From a checkpoint of a small transformer trained on Wikipedia: capped logits, 4432 steps.
MLP neurons of a small language model. Each row is named by its layer, matrix (up: input weights) and neuron, and shows model dimensions 32-223. Each number is 500 + 40 x the weight over its row's rms, rounded and kept within 0 to 999. Numbers have three digits each.
Before each neuron's rows, "fires after" lists the tokens most often just before its 100 highest values on Wikipedia text that the model never trained on.

fires after: " |", " and", "-", ":", " by"
L6.up184:473504523563439529405498514462489541511517565496471543504463523472551453454471456514491446495508535452534499477418555517483504488548550455523381498519474500536485483534470515460521528476518551496490457523530458546472498469552504454496538552509492525483526525498482488536502535454588500478479453491437491461449428468474476494526528501488524510558463555457483545473425482569549434547477504533538464520504506521556436486489516514473499572545523489492535441500476462496479491418530494510474442552452488490440518472517525517461444557632520461504527506506497495500554542526461436473

fires after: "\n"
L3.up820:523528484440468527527491551510544575514497514483486467458509506464442507451564480560496445535488505517529505383475534488523474441500435428493477523431516574513473478447491538462509478545461463520477493486491454536443497480500538488507489552522467385498444535485508529537493491462503487524539526501499467479488506424488414454555534517516469504482493479505550534403591486601525452508521546522477455550520458491526539503509461527465595513505445523522571469546475511521492492567465538449506438511514485522510532511476408469527516586542551566478586485507471539403503566470538530427

fires after: " |", "|", " Title", " Rank", " ", "%"
L6.up324:451510437449492468458473500470474570467485510485500476472432493464494562528531518500546433543467508498565453444520517444491448529511491525501564501469493488530427504410489540472463454480468480542540467472462547496521553466531488516520453544490485479449608545560492492470548518491479579457512504496493488480558481525476544431475392484584503448518426540506533479521467521493572532547442474520563578525465520484440529535524516508502490488506493475542522455500527526448516443536567527486547489498417501526477519507568563505468538472492495604488471469482439494476561478489526427439

fires after: ",", ".", " The", " where", " and", " as"
L6.up1007:457540501533551519511510541447540527461505526520500576447520525454540449494503522540531474551581495532477555482494486579514495479588426487511464436472479493478509535554444538453468430521514446476485511544550579619463502528460527516505492505425478481487423530514534515550480483564528480466475458469484532463517493499403486484564609580501528535508449441529480477444517505467499518485469465512447504457469491458454512500512516453510558462559481470503518546513518566429478520487458530529510545498532446569437542475503519525536555487553486515447494524557521439411497482430537490469

fires after: " the", " ", "-"
L3.up226:490549457512499459568532586518541541564441566448536534521514561565506473556430564535509468516517537471491469482462492469481464566443450472425455547503498578437438565526512567521514459456538385545478502537523436481542502618529553567541489485532469467497469538492443507527492435528504520435538514512498539502460488479486491481484491476535490510463467463471489516503458575425437521523488508485495507537460447503461495539509422535516546514456453448497596503445569486572499407505526468424422534449556497426552514472451473556524481536493571491471540493462508464434508501452479512445

fires after: " |"
L3.up276:456455421513510532502555417486508454503456459518460482500481502511504447547520537549515450472513493574458483490520539504433489521459523485444486475516473480456475465449486449584484507545522484559476431482481548452517527543437506514442529487489470508443473520489542440550504456512494535505488465536487508493498502462456575590528473519557453529532463593432459458544556443523448389452493470478413579491508554491488508463512470514520557465530455454513478495449423541433523503434508513504433463437550523535508495460587463472522548513449500512444463536574551496487519523490485424473

fires after: "-", " \"", " –", " un"
L6.up750:506518520489465501429480537400441570486478519534512583476467446578489476522553466491446492492507480487515503495564536449594505488477516404516482498473532479407447503431581454498491481477482505484505484560525560575522488456507530514452543536437554471515530525501467481490484525535547429602547506450466481471457528456455492498544486497474488561504452513504508506524502458497523479441455411557527517505519501436515525469538474502530494542537419517454463425437427522507477566491507487525577564489388513495485526469505546521546544542493532503450626521485459529481459505598502481479

fires after: " as", " is", " became", " was", " are", " were"
L6.up555:537404470476467458515444475515549515462488500486568461462498506508483482574504455503434435533567531522422513496521515476479469517435482467430498539484493510436507510494489461485489475496524512514520521521475491535546437527509579520463510475481518541487459542477475380474509524552458471452439547527470497493521468517493516520525456538541502604495511532506502409396473458517455512527389460505449609480496510559488468479531530466456549463538552471561536543515466538517521528483533552537498551503470468517476495457473497515566427508588553443487496499557512477403517445497543480467

fires after: "\n"
L3.up388:509476472442543482544527521508543488487520519515472482465457474484449568568527561487526509481480535613501438467488516521455439479504520587446519492401462475460480452467546516564516472456486550503507502488486530555502508526444517438414502510487534465517498534462481556522508469558473518490544435568492515540533489471526486528536492543552455389507465493501506515493532471547501467474499529513501525567472496514542513438519450495495619548524401511443383501529468530459518507425474462409520494453510389452468492523614486476528490566526467535451484538428508524439518507501518428528

fires after: "\n", "'", " there"
L6.up625:504475457479435497453465551508486504456446588516479518471466503582493497488569557492551497502441516531568549479500509556513398535534485528485558481469370464465443526496518491497524553501518532519504434534545499526513493522460516507461516464472458448437472542498500539546524586528521453528475413471496465519545476493395514525474528498478512458485489457464517408475547523555469463543488421562477465418458566510510484474514505488476530553511512452517475535502506504489560491486459447432544488542508484564483506498538513455504537559573466518534577505475550478467477476495498410479

fires after: " was", " been", " is", " de"
L3.up885:518477496421448529439462478523506563508502585434492380467429515518476500494557547507499477434445466528499533523494501500488471565486536478496476481496571437509464541463528468431485546534530441524507545494522450535489390504512507499534526524406476522448506539524488452416491517474486457505484493429519487494512414528493525472525521559474553588525506506500593390394454530494542538532488567453552483559505524456488475564470542530473520494462487461516562479539566474432548449525509474521506497493518496611494495521485423508547574541550544511468496508550513475527500500518478489434

fires after: " ", " |", " un"
L3.up495:542453466512533583498560483480470458534413474489563509438488526551531454490485454541508511577454440496477495497503551504453488581432473496491483543556542477473438529469542501582488552545522474489467501565536450492515523553555481505494480540482445498500559518530517464507438465529498450523516458528510520537590420461518497536598525528505476533525459542496496575410505442488509481493488471537471463483429487528444448518418484497432465479515536472433528440473473478458497490504474541561480505549505549518546444491515441458565504547401541528467543525504503470435426512469445475468

fires after: " |", ";"
L6.up241:548483458501555474459531487517428549427503588481530451477482611455522441452504482535469461567530551473607476467491530522492489545472489560497529494476531514435525474493470447446500430481503480509543447501534579537522546532516552531513573550480457480520430553490422392502521399452523448480489469499452502473494484486379544553510484546502513512524505529445460502481540514437438482434427489490495549499430448520478523492462501501512526439478506428509493530495514532483522462491551509496447537498538483484537471423529489514559500474515450490504503531466536516472498555420431494491

fires after: "\n", " the"
L3.up82:457478458487547462470610534514492569490567539528459495480463516575532503542525541514539498451521520499480497407444549550506455462478455528493416545434413559472478501518531554491544456514466526540496539471520501520453482534461501496477516507518546486486456520488506471626491494471564506485559512532490531473521511477494518463493488536515445437463493483556502536457480469509521419468486514502431516452357465491534459507474426485493555574570439453558486521526563549517494499455503481460475527413504448460471524490582533491503501527552491482461516503495479550462546497548494383438

fires after: "\n", "==", "-"
L3.up261:498502502471537509510555480511469571549507512526524448579578506544482302537524437551652486514488487501458512480470545515540517432494499532459508572535467516409500495513523520500501528505534539533535526449554456530468494505570476483587453467536530489488464520456480491523493521589494508452536438456503531478491495420463479444489496559474508515480489502502481460470437493473474500530448458534486509514435484512477538519516402490517520478547445454511514519582580442546499470557452445465477524536517407532495522503438533567497495501550502543466520443461466534493510517491494440453

fires after: " |", " ", "-", "="
L3.up917:506459507507505522498535522498490565507446535414528517448468527501517435448474483570444500562491514464458546513441521503462491524491495383443442563526475587476471495531441480505583540545572447520453447485455417491532533577596499479529483455532532499470506531587557483534494509416585487453518493572468538460525471515461553516538487546527513548536437456470486530451489511518498495556487503513387527541488506496555504496507449538486497439505468430495579484444454449503552422468482552577453447480497463549506444443499489462549504554485494473522573454526463499469486536504449531472

fires after: " (", "T"
L3.up420:519509499439493410509505492515473515510552533511459434482486514431549489608513566574565472457509518545426537467510538527583474549466409560492477526408449435451480561478449567473521481418516544451534529478567489535502580559482523466523454468482585491528523520487523475470493503544512486428535520469505541457475470536519594417537478489577527493531504499456508518481481523486503522536462454478378497537505463384486432482455467466516542508495454519471453536516505531511445461462526565487557527512521463458442495476429519469519458519506501497535511539520389489483503509544530560520

fires after: " |", " "
L3.up192:458511473483556551499530486463427536535448526418491512463507571488480459489526483435420411547468504501488460433488544453514511554440474455472520500523526610379483571544508434518445480442530485472453468542489529482440471473511533473470487538460474464455511539517485430446545432511547517498532485567461481492496472515408564547611504462563505495546503534412494519467482435460436489483478462487555561530480439506450554456514508515474513531505459437546454519434523528569494499498505479560501533444457527481588533420472443490498546474498581483438598566490494498523517501526499525560

fires after: " ", "-", ";", "–", " to", " –"
L6.up787:517532473555527525510506471501502519453453503476567536440438555497501501583489519489424491579447484494486525519462536519414440563468534505462488531443515511509475513469504619539435477395498517516529533556568494537474508495495550482445559573419470491487450527460454411514453479557464482491524478513495486513445510536457546496462471482485545498519458558512542544551532450480453472487479471578498532494472606508484518524496565441423543512510493426479457451462499466513462529447427472503525554497518485475506530458500569517486474528533529536514524622467516535535526485494440508501

fires after: " (", " \"", " re", ".", "/", "-"
L6.up185:458509437469519509487473447474488563502461552542484483439463469542434580576593510496446464486485497493508558518557552562495506577502435564481525533475509461454449547499489553518480511478494536439496466516489487447485497496514532505440458476485544560517493512510387418502539473454530433405539528466533507528499446491498551532500433552566449426463474466547543433462445500543516544475417393553480490402471497482504485521509454509488553501513504507498495465513466504505504463446532535466561479470459526479530497460477551484558539488503519558423546530463530521473519528548577451509

fires after: " of", ",", " as", "-", " and", "S"
L6.up997:484548537534478461463463529472419493457514438479632498587491499464533491529592504507483512524514487507504510438513523598529501514483404484520475500479534558410491554488478564483475495512450498516476466505527453477481493497473612491505486562478531442492449508496501452518571453502547444451466503550503531515457472525496467482560470476474517536552417451440511517518478517484523529535469495583478550499419454465510456481507528499511501482536569483420452447434421523627464507440507532542539570543433544484478428492534530488451552498532540527508545478452454454414459555479528465464

fires after: " ", " (", "–"
L6.up54:528491475532462523487462522525469513372422474512443505555521485486483515566503587605467509548534470547415549530550506527482541443432460489514509525476493574454436477537523453540506481490481526473475534512498443431472562553504494535457488467456512492539515547485420455553546493541525439484459527458482506435482497539528581476542462494525455475471476493558442452563500503528449548530456466445515489442438555468587423524503387494500540500515527470503526452457524557550492503540550606519479535504503464536501437500471538509508525530493556508469531482485511468459528526530518542533

fires after: "\n", "″", " (", "°"
L3.up1011:505542462504572521526535536527526545554489521520497458573555490499436364539590509546630490515470461514449473458509542483502476466524481572434495506451486544488483458471519562474456476563519477516507518450528422508415472494539464506591470457511487488498523520475499512559505524565475496500527487465513534499439515360481462464469505509463506467490482486554528462474513513508383477517487498552545479504465463497447490513512481487484530460573456505576511506571548490493497494576514448410422489521540491560511537522494501527521546525545525537525541475522487519416501482489444482404

fires after: "\n", " |", "|"
L3.up514:423464499464540494584575570474510580481424554546462513502478476468513535487439530472466449519524506501522437468526513481503441491511558511482451452521491540455479507469561420464499447490488543474479490468453504511513466453462491509463411484456447538518539553529535491506571447489546509518476507471475410455524469556467500499578519489609508549510400488444474479582531442498489499547462483446518560533542496512571537499484473519507493545547401481465546518525431594499550491495498540533521523510455495531484534420443506518502466442537488557495486530539505527463542503530547488470

fires after: " |", "\n", ")", "|", "\""
L6.up430:497515481500599513508482472416440566496472550493503545487550590580482493459505491516432461514497497479563520466569537548565578529562479480561521554533513574454478489500489510519453474527446533486497448464519525501509454469509507545466439480511523475533535522586464478461565456525467492513523489476498483536443474497416502567544530571443489483511452450417476473526454498481467495488452417524545560464476459524487522460444444487500507500544487462478426499569453450501529497562495469527552531545435533517561469458509465486520510453518517549471525492515520485454513533489533519512

fires after: " on", "′", ":", "°", "″", " "
L6.up271:511478415465497537520586477513401485550536586574542485423504575524544477507443549441494499444436489545539493466530495516508478535424473536494559545435473508502413486482533457550464453533466487526612553456471514496492513548512572439571473483509507470488447558450450507543523434491435549504524468491429502504515528486471431466494425504486510432502539546468463541403565487468549467480486451485494534422472445516392548505510443471465595491511512528463506441537535529531505401520498548446496496489497494456580452470484446517550497436537498512484514474490496533512531475559476487455

fires after: "\n"
L3.up836:521473479439528546494572477449436581510446531519483476508407478484509467486499450535504442511531470548486410446508535498475442440593494495433431451526458587504523541555521448483564428530529492488538468520479510516502488462545480433513485474526428516494498546489517373488600487483478506489511533475516459446500482495481484499476504485572462443545474520476483479484564444498466410536461487450496567539504502506508540468535446506495544474511449419526504505502472456553529499525565543474520519394400439518432551456513493592467451489527465558484500467552476507473561475495511447458

fires after: " |", "\n"
L3.up369:510477405438477561500484418456475519484465527494581468517471519545526529485529539496487442469458540489498503468492513557580433499442508477460516495487486600473450518468529439540495459551490501529507478523449487539463541509527559479460523483499532513532535552500470453482529410396551491539520512458462530500542492470419548537503473551514549542475477526372491520475581457509555452505508517464485529536496504550538526559462473513422521519527458534453558498479467475470547446501517557540511515417509472534514495448526457571542500464541556525512529538521503441480536509579547510444